From a checkpoint of a small transformer trained on Wikipedia: width 256, untied embeddings.
MLP neurons of a small language model. Each row is named by its layer, matrix (up: input weights; down: output weights) and neuron, and shows model dimensions 112-239. Each number is 128 + 24 x the weight over its row's rms, rounded and kept within 0 to 255.
After each neuron's rows, "fires after" lists the tokens most often just before its 100 highest values on Wikipedia text that the model never trained on.

L8.up422 [143 120 137 166 134 142 147  99  77 135 116 135 106  73 110 132 102 121 141 125 107 147  96 150 144 134 119 148 107 164 139 185  91 159 117 104 168 176 209 142 116 141 128 101 114 162 118 121  92 151 133  90 140 142 103 136 127 136 106 135 126  84 154 116 105  90 132 121 172 142 116 125 134 128  80 127 116 131  89  99 134 140 136 143  88 108 144 130  74 134 159 141 117 103 120 112 144  99 151 146 119 126 135 138 118 174 117 146 134  63 115 130 108 191 122 137  79 130 132 154 120 137 146 129 111 131 125  97]
L8.down422 [110  90 118 120 127 111 138 133 168 162 133 170  92 141 137 187 116 151 121 132 159 177  97 118 127 156 137  94 106  91 152 133 176 122 138 140 129 110 134 108  84 118 114 188 120  87 112 162 131  94 130 112 150 116 145 163 168 155 154  86 123  82 106 126 109 132 144 155 104 123 139 123 120 114 172  88  95 112 123  93 106 180 170 118 114 139 113 124 156 158 130 122 169 116 126 114 110 148 156 153  95 109 135 132 114 116 101 137 132 187 125  83 130 121 127 123 121 107 108  71 123 107 159 127 135 142 103 132]
fires after: " an", " the", " a", " s", "il", " more"

L10.up12 [124 136 114 179 158 128 160 135 102 106 117  97 115 141 114 138 114 147 108  85 147 132 145 118  92 118 130 148  93 137 141 108  87 146 159 148 149 112 168 145 113 199 164 152 120 150 122 174 140 149 148 144 126 134 110 136 132 121 156 112 157 120 166 135 118 122 136 130  99 154  82 118 123  98 106 148 150 120  94 150 153 120 132 129 132 104 160 136 132 132  89 130 137 161 143 150 130  79 148 168 169 141 121 155 100 118 124 127 108 116 181 129 118 148 166 130 146 116  93 125 100 128  94 150  82 135 128 102]
L10.down12 [127 118  87 124 134 170 130 100  87 154 125  91 140 109 136  79  89 140 179 140  79 148 119 156  96 117 173 147 130 145 133 106 138 113 176 117 106  77 134 149 105 111 107 112 131 141 114 140 132 128 118  90 119 127 114 146 123  81  92 150 153 157 146 119 120  66 115 135 105 148  95 138 132 146 117 132 154 129 118 102 101 129 167 132 159 122 150 121  98 154 119 111 119 160 162 150 117 146 114 127 113 136 129 166 124 150 170 128 147 119 121 151 114 125 157 140 116 118 148 171 114  52 130 138 138 115 120 166]
fires after: " D", " d", " n", " N", " b", "-"

L3.up248 [110  73 146 109 159 134 102  97 129  80 155 120 144 105  81 147 111 151 133  60  91 109 159 109 116 132 103 105 136 108 128 157  48 147 140 110  92 144 146 130 124 101 114 125 103 135 104 130 145 156 158 139 149 118 124 136 109 126 157  97 147 143 119 127 107 126 167  69 145 115 143 166 147 130 157 149 176 116 137 114 133 136 131 158 122  96 120 148 130 126 143 123 148 154 102 145 158 141 131 105 157 149 175 168 110 126 144 103 144 149 110 140 167 149  97 106 154 125 153 127 175 124 155 134 128 111 107 138]
L3.down248 [127 127 101 169 157 157 148  84 118 104 139  86 147 112 164 132 114 116 122 172 125 124 118 114 118 152 151 138 137 134 143 108 126 149 109 191 102  81 128 138 112  90 109 144 119 136 100  95 122 111  88 140  85 106 146 119 131 108 101 176 142 159 103 120 133 177 128 168 139 146 168 114 109  91 155 136 149  96  74 151 134  94 149 157 111 125 131 173 161 137 153 119 138  98 162 155 109 125 114 146 105 149 123 179 163 130 142 152 124 129 151 118 126 128 152 106  90 173 115 120 116 145 131 138 134 148 114 143]
fires after: " s", "S", "K", " T", " t"

L9.up23 [127 119 118 147 120 132 166 157  96 124 131 127 168 136 170 107 116 130 121  88 183 119 119 120 169 123 123 141 115  80 133 125 128 127 132 112 117 140 136 134 122 144 112 111 148 165 117 120 175 126 117 143 122 150 113 139 137 129 149 111 136 189  99 183 101 119 149 123 105 160 113 173  78  96 119 102 145  92  80 151 128 136  98 137  84 119 103 142 115 145 122 144 147 116 133 168 116 129  44 104  99 157 140 151 140 117  96 109 155 129 155 124 114  95 151 127 145 101 114 136 106 137 164 148 124 136 170 103]
L9.down23 [167 122 146 125 161 110 141 101 126 140 146 131 120 140 115 129  94 118 130 105 130 120 117 146 113 129 149 116 145 142 124 182 134 171  92 143 143 143 127 116 106 115 189 166 127 106 148 145 137 141 153 109 141 145 107 175 158  75 100  98  87 138 169 155 143 172 109  84  81 127  91 108 141 154 134 125 161 111 131 152 130 134 143 135 129 114 110 127 105 107  97 108 137 111 132  97 149 140 115 151 137 127  96 109 126 102 100  98 101 102 140 112 130 118 111 120 114 114 139 138 117 137  82 115 129  94 112 104]
fires after: ".", " n", ":"

L3.up159 [139  88 128 137 129 136 136  87 161 122 123 179 142 107 125 161 118  65 199 149 149 134 105 124 100 122  85 149 108 144  94 149 119 166 139 167 118 155 124 126 157 150 168 160 144 141 100 104 133 175 122  62 148 137 128 153  88 138 158 106 109 126 139 137 113 105 111 120 121 170  90 143 122 131 107  80 140 154 142 156 107 125  95 108 140 146 115 127  97 143 153 139 132 121  92  94 132 130 146 149 159  95 156 121 120 146 157 114  94 118 141 125 105 130 119 155 124 205 120 130 117 121 111  99 129 107 108 177]
L3.down159 [ 86 117 147 156 126 116 103  92 122 191 121  89 134 107 141 108 103 167 156 156 114 146 126 118 113 150 161 121 113  80  83 133 122  93 126 161 127 172 147 156 121 127 133  83 106 102  96 142 151  95 133 132 134 159 161 113 116 185 132 146 125 126 149 142 119 142 103 119 147 126 160 131 102 114 140 141 127 145 146  74 158  86 157 134 125  84 155 153 139 148 110 132 134 116 177 141 109 146 141 151 114 130  99 128 140 134 123 124 157 171 123 147 186 134  79 107 159 119 136 107 140 126 121 153 103  81 136 139]
fires after: " P", " L", " w", " D", " d", " Cap"

L3.up614 [126  88 108 139 152 138 149 124 148 111 118 104 161 137 149 130  94 143 162 145 170 105 110 109  92 104 124 102 175 115 152 135 162 110 155 166  72 150 134 111 134 163 139  90 179 121 170 134 107  99 122 130 120 106 114 134 136 108 139 120 115 118 117 110 114 130 155 102 117 137  85 114 106 131 127 150 102 129 174 141 145 186 110 108 121  96  79 172 147  95 118 164 160 157 111  98 152 134  80 151 126  99 126 113 122 110 115 135 116 114 176  79 150 104 124 108 139 135 112 124 161 123 118 167 151  90 136 144]
L3.down614 [166 122 144 101 111 110 123 139 151 115 126 149 148 152 108 145 104 113 139 101 129 134 124 123 107 111 149 118 114 116 123 152 159 150 152  82 132  97 157 125 107 158  92 126 149 135 142 112 130 116  76  80 131 123 106 116 168  95 150  92  88 127 100 160 104 150 147 111 127 126  79 127 163 161 108 136 137 117 143 123 113 135 139 144 144 140 108  74 119 109 118 101 129 135  76  87 124 170 134 149 102 175 121 171 110 118 151 125  97 115 136 166 164 143 167 133 144 167 133 151 167 109 129 105 161  93 101 171]
fires after: " G", " t", " n", " m", " N"

L3.up492 [139 125 113  98 113  80 132 102 109 153 111 133 101 149 157 130 122 111 174 132 119 158 102 127 135 107 141 109 135  77 103 168 110 142 143 107 116 123 108 129 139 141 139 155 155 135 160 115 145 119 107 102 151 133 125 148 123 161 169  96 122 157 119 100 139 163 178 106 123 157 196 141 153  92 112 132 108 101 134  88 158 125 170 123 113 114 127 159 114  95 115 133 128 120 144 153 138 103 100 162 113 128 132 103 143 176 145  99 136 125  77 132 139 146 111 135  90  94 127 152 149 177 131 144 144 131 136 153]
L3.down492 [120 159 124 149 114 153 107 112 121  91 136 155 110 124 104 117 134 115 162 130 100 129 100 138 145 136  89 137  93  66  99 138 148 139 103 106 143 157 148 130 123 121 110 115 129 127 126  99 161  97 149 161 128 168 100 177  98 141 138 120 165 146 147 111  97 168 174 145 151 138 134 127 151 143 110 132 105 124  82 170 153 150 146 150 176 142 120  95 146 128 148 146 142  77 138 134 127 110 112 128 122 165 167 105 169 136 120 109 161  76  76 145 127 159 132 102 120  81 140 111 130 128 152  86 120 159 122 111]
fires after: "-", " The", " (", " Re"

L3.up803 [130 147 128 163  75 141  67 147 144 143 107 144 138 119 172 106  94 124 161 147  93 104 145  96 141 130 103 154 115 144 128 167 121 103 101 126 113 159 123 125 129  99 161 139 107 119 149 102 117 152 125  89  98 108 105 161 122  96 140 144 127 133 139 126 133 145 124 152 115 112 133 153 156 116 138 131 121  90 130  62 142 109 125 111 151 108 144 144 104 107  97 130 121 149 103 105 134 149 101 113 156 142 111 118  88 137  94 144 142 116 147 103 150 124 150 136 132 126 173 116 110 163 122 123  94 137 140 103]
L3.down803 [132 112 148 112 170 134 126 113 107 143 137 163 161 124 125 155  84 125 135 143 107 112 103 166 131 132 150 131 145 132 107 141 142 117 162 108 147  83 147 123 125 131 104 126 144 142 153 123 153 160 128 111 134 129 131 104 121 139 155 150 157 101 108 141 116 148 146 129 175  86 168 145 111 152 176  73  89 144 109 127  93 101 131  98 138 131 123 156 128 145 123 154 139 121 136 128 130 140 139  85  64 150 115  95 139 146  68 136 100 136 142 113 117 139 184 165 168 136 122 133 122 127 141 110 130 118  99 142]
fires after: " M", "h", " m", "ah", " h", " w"

L3.up744 [108 146 110 143 113 111 129 158 112 151 136 136 129 110 107  96  84 160 151 128 124 142 130  90 140 136 119 175 105 119 140 129 148 135 115 142 137 121 162 110 104 177  66 139 119 188 117 120 122  98 115  89 128 150 127 101 147 123 152 130 148 140 103 136  96 142 117 140 128 164  85 127 138  83 106  92 117 100  98 108 177 159 112 130 133 100  93 176 162 109 163 148 131 123  98 115 154 145 146 161 136 159 155 163 117 153  87  78 116 130  99 132  93 131 165 120 136  78  78 108 103 133 148 128  86  90 157 170]
L3.down744 [157 129 134 147 156 144 137 171 175 137 139 127 151 133 127 149  89 105 130 128 126 129 130 146 106 124 137  61 125 123 147  95 126 160 114  99 152  77 143 110 152 126 127 145 121 118  98 136 124 103 144  97 139 124 105 131 117 106 100 164 131 121 147 143  99 101 126 142 127 132  83 129 108 110 139 106 130 148  74 126 106 143 134 161 126  97 167 142 124 144 108 148 113 104 170 116 154 130 137 156 171 159 128 147 142 134  98 110 111 149 103 107 151  78 114 120 117 113 188 100 115 147 110 119 114 133 129 107]
fires after: " an", " n", " to", " a", " the", " bec"

L3.up868 [134 123 128 141 188 106 135  96 126  97 127 144 154  98 162 101 139  92 130 114  87 108 132 126  90 118  49 119 123 170 124  93 159 111 109 109 129 143 140 124 149 141 109 165 107 170 126 135 151 119 148 134 100 161 114 111  94 143 147 144 119 113  96 132 123 174 111 110 170 134 107 128 118 148 113 133 144 131  98 132 109 141 121 108 116 132 100 149 123 119 145 139 164 135 161 126 203  92 140 133 117 113 126 184 160  78 131 141 152 153 118 116 168 139 140 121 129 127  98 140 148 143 141 100 115 110  93 190]
L3.down868 [135 101 151 114 129 187 150 123 122 116  91 169 154 125  86 142 113 143 157 182  85 167  74 102  88 167 120 132  95 113  71 120 132 113 139  95 135 131 119 139 115  87 143 166 133 120 158 120 122  98 132 137 104 131 121 115 162 126  98 126 120 135 160 123 155 168 125 164 165 127 102 126 153 100 159 121 149 144 129 102 160  97 152 131 108 103 156 129 113 151 106  83 128 150  92 135 167 178 125 102 123  85 118 149 153 102 179 133 161 147 156 127 171 138 131 146 122 108 114 144 110 134 115 136 129 103 151 141]
fires after: " var", " L", " R", " D", "W", " |"

L10.up187 [121  94 159 164 128 114  76 113  97 151 183 156  93 115 127 133  94 143 128 161 162 157 164 134 153  91 121  99 134 134 110 121 119 121 156 154 122 115 123 167 128 101 164 187 126 118 137 162 161 144 126 137  93 145 155 138 162 137 139 136 114 199  77 131 127 128 143  88 126 125 124  90 148  98 153 126 168 142 125 127 131 151  79 138 105 127 127 138 131 102 112 132 124  99 141 139 143 121  83 145 177 173 138 127 116 111 132 153 145 137 136 165 114 108 120 100 127  99  87 182  97 155 142 108 159 136 153 102]
L10.down187 [140 110 120 113 156 105 126 119  94 139 116 134 121 171 127 112 119 141 115 118 100 150 105 138 114 146 165 152 179 130 105 120 122 139  87 152 140 116 117 114 108 126 134 129 133 171 137 153  98 144 103 119 147 135 155 151 114 159 101 112 132  63 134 136 106 133 162 122 133 118 124 136 115  95 150 115 116 135 130  82 112 145 103 151  94  90 131 115 140 107 146 119 108 140 119 127 127 120 145 163 171 127 172 134 121 136 152 123 103 121 142 120  64 129  70 127 165 117 144 133 136 120 104 134 138 125 148 150]
fires after: ".", " "

L9.up393 [127  73 114 125 165 138 107 104 115 152 145  94 165 104 121 108  79 130 135 157 145 112 121 123 120 119 178 116 101 141  74 183 130 130 129 114 110 156 117 118 133 143 154 138 119 118 120  88 124 132 134 125  90 144 133 108 124 148 152 167 142  95 152 118  92 137 119 119 142 142 155 138 137 138 127 175 123 108  79 120 133 149  89 156 111  99 133 119 135  97 171 155 120 110 136  65 129  96  97 134 102 163 146 122 131 125 138 145 129 101 121 165 124 141 142 185 161 123 104 112 135 166 119 161 134 128 104 158]
L9.down393 [ 68 132  51 132 123 100 123 123 140  95 116 119 153 114 127 152 126 143 119 133 119 103 102 122 135 172  95 160  82 136  92 143 135 101 111  97 151 128 177 126 136 110  90 148 129 100 118 101 137 118 113 113 119 109 108 175 163 141 116 131 134 138 132 144 163 146 141  76 136 138 121 115 172 142 129  92 109 152 136  88 166 156 147 136 145 138 110 179 166 177 120 123  98 159 113 135 121 123 132 121 108 124 176  92 129  98  94 159 139 186  59 102 157 107  98 152  92 123 116 122 117 124 155 120 151  94 125 121]
fires after: " |\n", "\n", ")\n", " and", " ", " •"

L7.up828 [140  88 142 171 143 102 170  66 126 133 132 116 145 148 106 155 148  74 145  97 129  75 166 141 193 142 162 132 119 110 119 141 103 125 131 141 142 126 100 116 129 123 120 147 181 153 118 115 151 111 127 126  83 132  72 133 131 176 172 134  91 123 119  79 157 148 133 117 153 142 154 110  72 159 120  81 147 158  92 126 146 109  72 144 170 143  93 107 108 105  98 113 127 113 115 126 144 111 146 140 171 127  86 101 182 124 127 139 154 139 135 156 180 129 125 126  74 126 109 127 144 130 144 129 147 100  98 104]
L7.down828 [180 164 124 104 123 114  94 112 152 116 119 140  71 120 110 128 142 144 146 180 130  97 131 109 163 111 151 122  89 149 154 141 143 137  92 106  55 140  94  92 173 140 176  96  91 150 152 128 131 122 129  95 112 150 191  76 140 136 163 142 109 105 128 137 145 117 109 118 116 163 134  67 145 127 146 134 127 144 129 104 113 109 127  91 102 110 142  85 118  94 165 119 144 155 137 121  91 101 163  96 162 152 161 136 152 133 161 116 119 164 115 174  98 132 138 110 122 176 103 141 144 136 159 136 119 119 104  93]
fires after: "-", " ", ".", "P", " N", " D"

L7.up608 [109  93 126 142 131 154 112 162 120 143 107 114 152 154 114  99 132 155 142 157 133 128 115 146  79 110 115  97  85 103 164 139 132 115 122 127 105 115 132 163 115 119 109 135 114 115 146 115 136 176 141 116 173 118 156 107 120 126 135 121 122 109 122 104 147 155 153 125 121 152 145  95 154 104 105 113 141 151  92 134 146 105  98 131 149 132 181 111 130 156 122  89 129 154 135 166 128 127 105 128 129 115  84 151 180  91 128 153 154 160 125 150  91 131 151 139 121 111 107  98 135 121 129 104 165  80 110 161]
L7.down608 [149 103 128  94 115 124 159  85 164  94 123 149 151  98 116 112 138 137 137 144 139 128 138  85 173  93 141 107 134 155 123 121 146 153 123 148 134 173 122  74 112 117 155 133 120 121 117 141 125 130 143  90 142  96 132 131 144 127 114  80  88 126 125 162 171 125 121  90 119 156 150 129 146 132 110 130  85 109 108 101 128 185 129 140 149  90 144 145 141 167 154 114 135 126 127 118 113 127  91 110  98 142 109 144 130  82  83 128 133 161 124 104 148 145 127 133 140 110 116 138  81  84 118 143 102 104 136 136]
fires after: "\n", " l", " cr", " pr", " after", "l"

L9.up440 [178 122 115 131 117 136 127 115 120 126 176 134 113  92  94 100 115  98 153  97 114 125 143 103 107  81  96 110 144 106 141 114 142 107 125 128 131 123 108 143 122 102 135 155 136 174  96 134  99 114 106 154 145 174 118 105 130 102 191 123 158 183  96  94  98 149  79 165 177 147 112 151 139 131 153 132  96 171 164 162 144 116 145  98 111  95 115 143 143  75 160 131 133 152 116 158 122 139 124 120 129 106 150 161 128 126 125 116 152 145 118 116 133 151 124 105 176 123  94 172  70 129 141 146 153 103 122 171]
L9.down440 [122 105 123 112 109 141 111 115 168 130 141 128 105 154 120 145 106 148 165 145 116 164 106 146  98 143 137 119 142 108 148 115 115 151 144  93 106 113 149 160 135 112 152 136 178 140 108 121 201 122 128 147 132 100 116 105 161 131 137 122 130 134 111 114 113 112 121  98 163 131 128 145 127 174 172 110 139 105 134 110  73 127 106 108  94 112 123  99 112 113 202 136  84 130 133 145 134 161 116 142 129 110 136 114 126 108 138 101 123 139 146 130 132  98 114  89  82 126 125 120 135  76 166 114 135 141  93  89]
fires after: " |", "\n", "L", " R", " at"

L9.up64 [169 135  91 179 172 104 140 159 130 147 146 160 128 100 102 137 164 131 109  89 127  87 162 150 121 127 116  96 115 137 143 111  78  93 185 170 149 141 117 118 104 121 101 125 112 125 151 172 101 137 140 133 133 113 119 111  91 154 124 130 142 140 159 140  76 152 158 101 118 152 127 144  96 128 159 135 104  88 189 129 146  91 119 153 137 125  96  86 113 114  93 123 123 164 104 157 151 133 124 153 129 123 114  88 140 145 134 103 120 108 163 156 175 129 131 115  91 131 110  97 128 108 148  83 103 118 128 107]
L9.down64 [136 105 123 177  75 132 127 124 121 133 111 111 131 112  75 123 130 140 172 108 106 143 137  82 119 142 143 110 114 111 180 113 167 157 129 107 102 103 163 128 143 129 117  95 162 152 155 128  88 105 142  93  99 108  90  99 109 120 174 131 104  75 151  72 118 112 122 107 122  99  91 139 154 110  94 149 121 156 118 100 112 143 130 122  95  90 122 110 154 136 126 148 149 128 140  66 112 157 145  98 103 113 136 143 138 136 118 115 147 124  89 111 130 169 186 143 137 146 141 145 175 123 101 122 112 129 100 150]
fires after: " (", " N", " sy", " D"

L3.up788 [ 72 111 158 110 142 118 166 111  83 149 126 170 116 139 141 124  83 127 138 107  94 142 108 121  98  93  99 131 141 139 140 119 139 106 139  72 181 160 123  88 146  93 132 137 100 152 158 127 105 154 156 174 130 140 128 131 167 145 168 123 134 134 105 143 121 107 129  95 123 132  87 129 135  91 144 167  93 130 116 128 140 137 156 153  88 114 147 141 130 164 156 128 112 131 163 128 130 129 109 122 107 128 188 156 108 157 154 142 133  76 137 109 113 140 107 156 106 113  81 123 117 133 153 155 127 141 126 111]
L3.down788 [140 120  87  93 122  96 118 128 153 146 120 163 137 149 112 133 127 160 139 130 124 138 101 110  88 148 162 118 147 168 106 159 121 122 157 101 107 110 133 142 152 123 152 125  95  97 140 146 121 138 118 136 165 161 171 101 188 164 107 167 164 170  75 127 127 121 119 111  96 109 150 148  99 151 105 118 131 101 154 155 105  75 149 136 150 138 113 136 129 132 121  80  93  83  95 132 113 159 161 102 106 142 141 120 139 116 120 161 173 118 144 106 139 138 153  97 114 152 123 123 112  98 130 153 123 132 129 132]
fires after: " the", " The", " In", " in", " a", " "

L6.up297 [119  96 139 159 142 169  98 132 111 146 134 117 119 114 121 148 144  95 135 100 154 158 125 128 179 126 126 124 147 145 108 123 178 128 118 140 135 155 118  90 130 150 164 139  98 131 137 124 140 157 156  94 146 133 117 120 130 134 151  96  74  86 112 119 161 157 129 113 164 121 134 155 141 152 140 159 161 130 118 117 181 105 163 140 167 140 147 160  90 141 126 174 115 120 126 111 104 101 102 100 117 116  99 120 186  96 117  74 126 132 117 131  91 142 133 134 136 130 113 147 124 101 145  95 116 134 140 185]
L6.down297 [153 106 112 113 140 150 139 131 160 120  75  73 134 121 146 104  82 144 125 174 131 111 121 101 115 113  83  93  94 155 208 127 157 163  93 145 131 118 142 127 156 101 111 123 118 117  98 179 129 109 114 123 117 134 132 154 153 106 155 166 144 108 113 119 142  85 139 153 178 134 165 132  93 154 128 158 153  89 119 116 134 156 141 156  92 103 107  97  82 127 113 115 153  96 148 116 107 130 153 112 133 131 137 122 114 125 158 145  85 143 174 129 157  94 135  87 144 144 114 161 154 140 131 160 172 186 123 147]
fires after: " w", "ru", "f", " W", "ra", "w"

L3.up317 [145 120 131 155 156 124 131  93 115 108 129 118 124 141 159  78 154 144 126 156 149 100 162 144 126 123  93  98 151 175  92 170 120 126 108  82 156 130 154 198 141 178  99 148 120 150 104  82 113 122 175 160 163 145 137 121 117 131 122 138 110 111 132 104 107 144 139 146 135 128 108 140 159 155 102 142 144 134 172 129  79 121 133 100 120 109 137 115  91 163 107 143 160 125 132 179 132 138 139 109  87 133 102 130 149  99  95 100 130 133 153 140 132 140 139  92 146 153 118  63 134 124 100 138 135 121 145 129]
L3.down317 [ 98 132 150 118 130 123 109 140 138 149 113 150 113  93 147 142 123  87 131 104 105 109 122  92 138 135 124 141 102 152 125 128 159 111 167 136 163 124 115 117 118  64 116 181 109 141 164 125 124 101 122 105 122 124 151 151 151 138 133 164  88 112  80 152  91 109 172 162 127 132 145 149 169 179 120 123 139 136 122  69 108 169  79 186 142 142 141 141 134 124 112 114 171 123 109 111 124 136 104 125 147 137 143 122 138  92 166 123 115 138 153 134 154 134 135 144 140 157 121 109  99 140 144 162 136  95 122 150]
fires after: "\n", " s", "el", ")\n", " l"

L6.up175 [113 160 145 132 141 164 102 101 138 170 100 118 126 166 158 176 137 110 134 102  94 107 124 154 106 164 170 153 132 133 153 142 151 111 170 146 131 153  80 133 122 112 138 130 116 164 153 161 140 143 192 117 126 188 115 126 108 113 157  98 114  98 114 146 149 130 125 121 149 177  83  95 118  87 114 100  96 129 105 112 150 121 158 166 107 137 130 117 162 135 115  98 177 133 131 112  95 115 116 121 109 166 108 165 134 156 144  91 126 129  91 160 136 114 132 111 156 156 143 136 144 111  98 145 118 129 104 147]
L6.down175 [145 177 158 115 165 138 127 110  76 104  85 147 172 133 150 107 162 134 139 144 110 104 111  88 119 148 123 158 158 125 150 152 125 141  83 108 156 104 170 100 109 127 185 122 160  92 115 117 130 138  74  95 103 138 105 121 171  91 143 123 142 110 100 137 130 123 163  91 137 125  75 129 134 134  96 127 107 122 135 120 128 108 146 110  87 148 130 108  89 132 138 124 151 122 132 102 131  99 131 111 130 102 182 172 112 100 168 106 115  93 119 110 161 123 126  86 147 144 155 136 140 104 148 111 141 115 106 101]
fires after: " w", " pl", " down", " Bl", " W", " up"

L6.up822 [120  99 152 125 160 127 110 146 164 127 117 113 132 103 103 138  93 124 149 136 122 121 157  94 134 109 114 107  89 132 121 175 177 119 139 144 141 169 114 120 143 102 156 137 156 143 133 124 107 108 147 118  80 145 149  93 121 160 122 191 112 127 169  73 147 126 157 166 157 120 146 120 134  99 109 140 113 140 158 125 116 173 121 166 142 155 134 132 125  83 126 165 136 166  99 124 108 125 113 136 149 146 109  91  88 129 143 102 107  69 116  97 199 136 143 127 150 168 132  81 143 159 152  96 122 159 172 124]
L6.down822 [120 148 122 149 142 123 111  94 123 143  98 111 110 129 108 143 141 128 102 156  67 122 140 164 167 116  83 142 143 107 148 113 134 118 155 144 116 111 106  99 101 130  95 132 153  83 106 164 144 179 127 160 155 127 107 119 120 158 121 142 131 131 122 117  90 147 138 120 102  65 131 118 133 135 131 122 137 154 101 117 151 128 150 122  63 107 114 129 132 141 151 148 164 149 123 109 135 126 122 119 134  86  88 149  90 100 100 139 109 190  96 129 109 132 119 147  99 162 118 134 123 156  97 150 119 115 122 161]
fires after: "\n", " m", " start"

L3.up431 [156 133 147 173  99 104 140 130  97 120  91 122 142 113 108 108 126  94 141 121 120 152 159 105 105  98 183 124 126 181 154 145 145 125 137 125  55 129 137 128 115 137 136 121 142 135 115 115 155  83 173 129 133 164 127 142 108 173 128 115 166 134 149 100 146 167 169 158  97 141 147  98 119 128 125 167 154 137  79 122 162 130 137 143 114 124 119 152  90 128 111 106 135  52  99 131 119 132 120 109 137 152 121 114 143 140 146 161 154 105 112  99 104 133 145 141 105 158 154 112 154 131 114 144 144 155 150 151]
L3.down431 [169 133 115 125 109 107 129 147 133 170 105 150 123  98 138 153 143 118 149 126 130 164 143 151 140 112 153 141 131 132 102 124 133 171 136 127 144 131 102 106 127 105 150 171 143 144 128 135 167  97 105 123 103 123 124  98 107 140 130 138 156 120  68 156 118 145  98 127 145 103  91 101 144 113 164 103 139 135 147  78 117 106 128  84 122 151 112 121 113 107  91 122 160 126 129  65 139 130 108 128 132 136  82 113 111 106  99 147 140 174 145 113 163 115 119  87 120 191 140 134 143 148 130 137 130 161 118 100]
fires after: "a", ".", " A", "B", " ", "ah"

L3.up298 [147 109 114 127 150 113 137 130 131 117  95 105 136 133 158 130  96 136 143 156 109 133 129 126 100 155  68 121 107 150 155 162 164 130 135 149 135 156 123 108 122  83  99 144 147 126 138 123  87  95  92 171 129 151 129 188 144 122 151 157 161 163 115 132 185 127 129 115 136  64 119 125  83 147 131 156  93 141 118 120 123  83 120 118 155 140 131 144 139 155 130 163 123 105  90 132 170 154 122 126 124 104 113 155 139 119 133 127  96 125 129 133  95 173  73 149 132 105 112 133 116  78 137 114 151 112 178 115]
L3.down298 [133 116 120 150 111  99 137 135 138 173 143 145 177 143 168 115 168 137 132 108 152 122 107  88  93 147 160 126 113 124 121  74 115 144 147 105 133  89 122 131 109  82 153 175 150 154 142 137 136 129  74  97 114 124 172 144 116 141 149 117 141 188 109  92 152 158 141 128 134 139 145  78 122 145 115 158 165 117 133 139 144 133 134 137 161  97 184 112 159 106 129 143 114  79 140 142 132 129 118 129 147 100 112 165 121 117 175  85 158  91 111 103 170  97  82  85 146 120 114 119 164 118 178 138 148 103 135 115]
fires after: " A", " M", " the", "M", " The"

L6.up168 [ 72 110 147 122 154 133  60 127 124 132 123 139 117 105  92 167 123 141 121 142 150 149 161 125 148 128 118 139 143 150 184 126  99 107 125  91  90 142 105 101  84 167 117  98 127 129 113 121 140 117 119 106 158 127 126 136 162  81 152  78 125 132 143 157 125 154 149 104 133 160  82 127 140 141 179 113 119  82  98 164 134 131 194 145 120 112 115  78 148 102 127 136 155 145 106 104 156  92 140  91 155 160 116 174 124  90 179 102 128 137  93 106 118 144 135 149 158 106 139 123 119 113 142 158 126 132 111 166]
L6.down168 [149 127 115  94 118 129 138 147 145 155 127  75 107 159 145  98 139 123  82 163 147 142 110  71 122  99 106 106 138 124 131 136 177  96 129 138 111 123 136 166 139 151 123 177  92 123 110 125 152 106 152  94 190 104 101 169 176 111 106 176 159 161 155 119 143 132 120 141 166 135 146  98 130 171 156 107 113 102 124 126  84 142 153  99 110 130  84 137 101 139 132 119 132 123 106 161  76 106 134 144 152 147 156 126 126 120 156 105 138 163 108 147  95 141 149  92 104 127  75 127 127 140 137 123 117 112 140 111]
fires after: "°", "S", "|", "s", " s", "″"

L3.up239 [136 120  97 144 120 112 207 121 106 158 125 139 111 118 111 161 130  79 147 170 112 124 137 121 134 147 169 139 136 175 164 132 135  52 142 113 149 104 102 123 147 151 123 145 106 111 111 122 141 141 117 125  63 128 134 131 132 137 121 104 112 133 118  98 113  88 126 120 135  98 117  92 147 124 150 119 136 205 165 143 105 129 128 136 150  91 108 128 136 158 149 120 135 162 151 182 157 117 105 115 158 127 132  92 142 117 128 135 146 169 168 180 116 189 112 138 168 105 149 109 124 125  89 124  95 105 113 115]
L3.down239 [124 130 164 169 106 120 111 163 105 142 105 113 140 156 140 128 108 164 157 155 113 133 158 137 125 137 114 117 142 123  89 148 127 154 131 112 112  84 151 155 112  80 114 120 184 123 125 177 116 161 160 141 145 135 126 151  91 133  95 103 182 122 152 144 135 151 121 121 122 136 138 117 140 137 106 152 164 150 123 148 108 111 100 126 179 160 179 128  76 162 124 139 133 127  96 134 156 102  90 115 135 117  87 131 112 113 149 142 120 120 100 140  94 121 108 136  97 142 141 130  99 117  97 129  99 168 136 131]
fires after: "r", "ar", " Mar", "or", "ra", " Dr"